Weights of a small GPT-style language model, trained from scratch on English Wikipedia: 16 layers.
MLP neurons of a small language model. Each row is named by its layer, matrix (up: input weights; down: output weights) and neuron, and shows model dimensions 96-191. Each number is 500 + 40 x the weight over its row's rms, rounded and kept within 0 to 999. Numbers have three digits each.
After each neuron's rows, "fires after" lists the tokens most often just before its 100 highest values on Wikipedia text that the model never trained on. A number after a token or word is its count.

L3.up1166:552491491507442449557505552468482464470509541487452439493484549582442572482466501516483516520495482550478416528418503498504484572440491545467495519473456544459556512465485512499515441580479510529459509498429513470566491585499549488523479512471463533518477565495478531485455432537445537494
L3.down1166:467472493449475520557546520556575499455465507471476524555473490497462453452520556547511526503437548474527488452492559535527425491493511561553510475464430572503466518540512497476494534550495478461473513519491514512497523541457507543540527535456545466567502533486506499454506409467594527493
fires after: " as" 38, " the" 19, " was" 4

L3.up1626:508520434493478514507553450508515576525472489509495544451478551473484507527555525447563487514505556469462524508497436489515536511528450452499528477482448527492474502504559491495521536492481488509390547488528417592466463537530482546501490488525460481455472547496492510581483438486471518557
L3.down1626:547558488425444469515487507497509491513516544548539489556503514504498486507558497514543492471511480535527451504466519506524538533564517435425483526465481459471540412536457571480563506467484559513511478474526479521481558595414567501548536510468434425475493470475481512524476518476481499490
fires after: " |" 81, " 1" 5, " /" 4

L3.up2983:521486496580519524463533494485456388492481496485503446452469543453459420487464582456484440457532498525521498513443502551462540491492543499526456452460441502412585527442452521486529565525503501458492485465519538446501491479549532493522475570546528569518469506529479572429498494450516541499
L3.down2983:505501519480518515520460457506517513578563520484551480554501459498507484550462561618510558452446502504530494475489453514545520540589504486443403418456481553483545533568480529513465492516530532499476472510482485440394509517503499457544460526423452533492553534552495482523557473440472494442
fires after: " the" 52, " a" 5, "p" 4

L3.up1854:519460528479534496495480470547497558492493517559475475454492434578517539529557498478471467536483442514589481473470429470552581457432438571485491497495534483478516464542504523563488441517509509535421520418448454538538437439507495466458518532569501521516520544483446534515502475458501564528
L3.down1854:460453432492531464502470561499519464520542444535554526501473499469454518513478556512461518485513496486579469460500490523576485514531447528464573537472538499512504462484544386488493468542500487543475524445533470501517492480501569524494571544549469531518509486450454526500479511433555487529
fires after: "\n" 40, " |" 19, "|---|---|---|---|" 9, "|---|---|" 5

L3.up1374:463517531540421435453519497515536481504525554455464524522490504513501547452464475419549444462459549460479431552462500479552562475528506526590512479497506491477494483477537510504503543528606485559470471550414450513540477520514533501523534487513488551473509468483505458568401443482487519545
L3.down1374:505515522510530469466434465482483490531530466585558570490458420481444501535513477574443513478547464533526547642448485511498481541516461541519470448526531505489415470436463566527531439551454471497497497524444493514479508498478524490483510523474518494557474506450472399516518515483482435500
fires after: " and" 25, " in" 12, " of" 9, " to" 6, " as" 6, " on" 5

L3.up1357:485543410507571553519540455530500496474467534543484496516493474637479490450413504454480497495476434446534450485500466533539504514433529462526525565550577514511473553410449530548537472549501457470523607517473524524528502427476495474485524561485425497550524540449538496555499487470558538502
L3.down1357:458516542518501512505469509507536419495447535518521519450447474550483459471482486497470527486523508488479571497411459512529444532506566532466509508516475475536457570438462480480476530545499468526545493476527561517540483435433442510454496476509585446547531532526489498442510519529517529485
fires after: " the" 38, " The" 25, " of" 5

L3.up1670:569482475521488485506522473506488452488479528421501490507533434479455524557552499443438437524543458493501421506520483519539498483474515519550480514497481515533505537476477547453465504538544569544521561535505389482452511464494468470522532453527482542414473550474484536484533507533459526540
L3.down1670:501436561526480476546496531487502564414500449503561527527502413449523453579502453501547530479564494463521506420439514539427506493494452496487531507507455483423486534445524500477474466533485437523514530636494527444535605542446517549487540484463526483525489459491490455463507368494481484474
fires after: " the" 57, " of" 14, " |" 8, "The" 4, " in" 4

L3.up2070:521463462492526440463524486552489488481465519502508566478484479566520536415491580510502556498553478430512503441533492443516549495459469488497477564508497531466478505503477469537429569531495461457526488499519554524550411522548596553499509540604559452429510478561515495507494504529563455526
L3.down2070:455504535509490436461496505523439495538589492448473521479498563506506495487449506485520468488428532528499486489497492484437480482412505516551501517441514484541498499501506477551458509503443490533540517434524478519455439525468537549546535443475592494479448482476490477485495560432525460511
fires after: "\n" 27, " and" 12, " Bronze" 6, "per" 4, " Silver" 4

L3.up1278:514478482461458492464494467514489465519440488519575519551469495550525548464520471555442462514494487497535527472457518539476480521456480534474526476492526495540516510525473504551485491491490455483567497471519489499532565507506471598431522514515556537532528525493437514480506511497515534495
L3.down1278:409475431522490493462489462535534461470576481477535453479529510498449587466513484542554496568426434504494472517506534425498534452520504484485445531523484427494489497492525496556484551497562514511574455514504552502497562507591440559515429488512537483577498493517561514448494508575492473541
fires after: "|" 23, " Bronze" 7, " Silver" 7, " (C" 5, " Gold" 5, "-c" 4

L3.up1606:561561520494505479496559511472452497490536501529450401472553548588451471515515524434481451504511527480501523541519389563575566478491451504529527541470540501469467548465465527523555428529527452443511468512467486551481437469503408447552518536529454419557497491524524466465530489544517527514
L3.down1606:486506465534503502533452479464504448489505490514519525562431538534490445494515510446468543547468435429516490415478545549434494474464576526521491566466516530525448503430515506526524481435560544513500471513519560482603564425475513481444497438426543474533445480509498489562546423488526563497
fires after: " The" 28, " the" 22, " of" 9, " most" 4

L3.up1710:591492360524397477492550496463446511458489462518518433542528500508422508498576513481574531440486484478464510618520407512580447445463545485477499537476525465607466447461466503496474459503520485459425468469568496551514524548486479509501518390587450482518473549497443468544540525463500544505
L3.down1710:519472499460503495525494436509529491492528520420474437509480534458497547507467459493512487510523445468507469571565472451543456453560561503567602522496523480508445506423550508524505504495523484529507447501561500489480495551501484509521505525489522502538488507477439503527522589547556478498
fires after: " |" 25, " 0" 22, " 2" 7, " 1" 6, " 1;" 5

L3.up1053:506475397522508519544556490533478512461413528529480444482500453530467477513471541407471468484518493494524406498538501417539522523471530483516539497448434558453532556465513528496516469463511506429501505557526556552487563515554526468507526507556538501466492498433513502528454475488464535545
L3.down1053:501514525463532477487520469495457517484492548418554542494539460515463493588473543450514478541484486506502494479500533467541501484496527460431486460433455492466481544450459519530512462535480492512509489487490617496484524497563443481531528485548544434440593528425483450522526472506519483509
fires after: " the" 43, " a" 8, " The" 4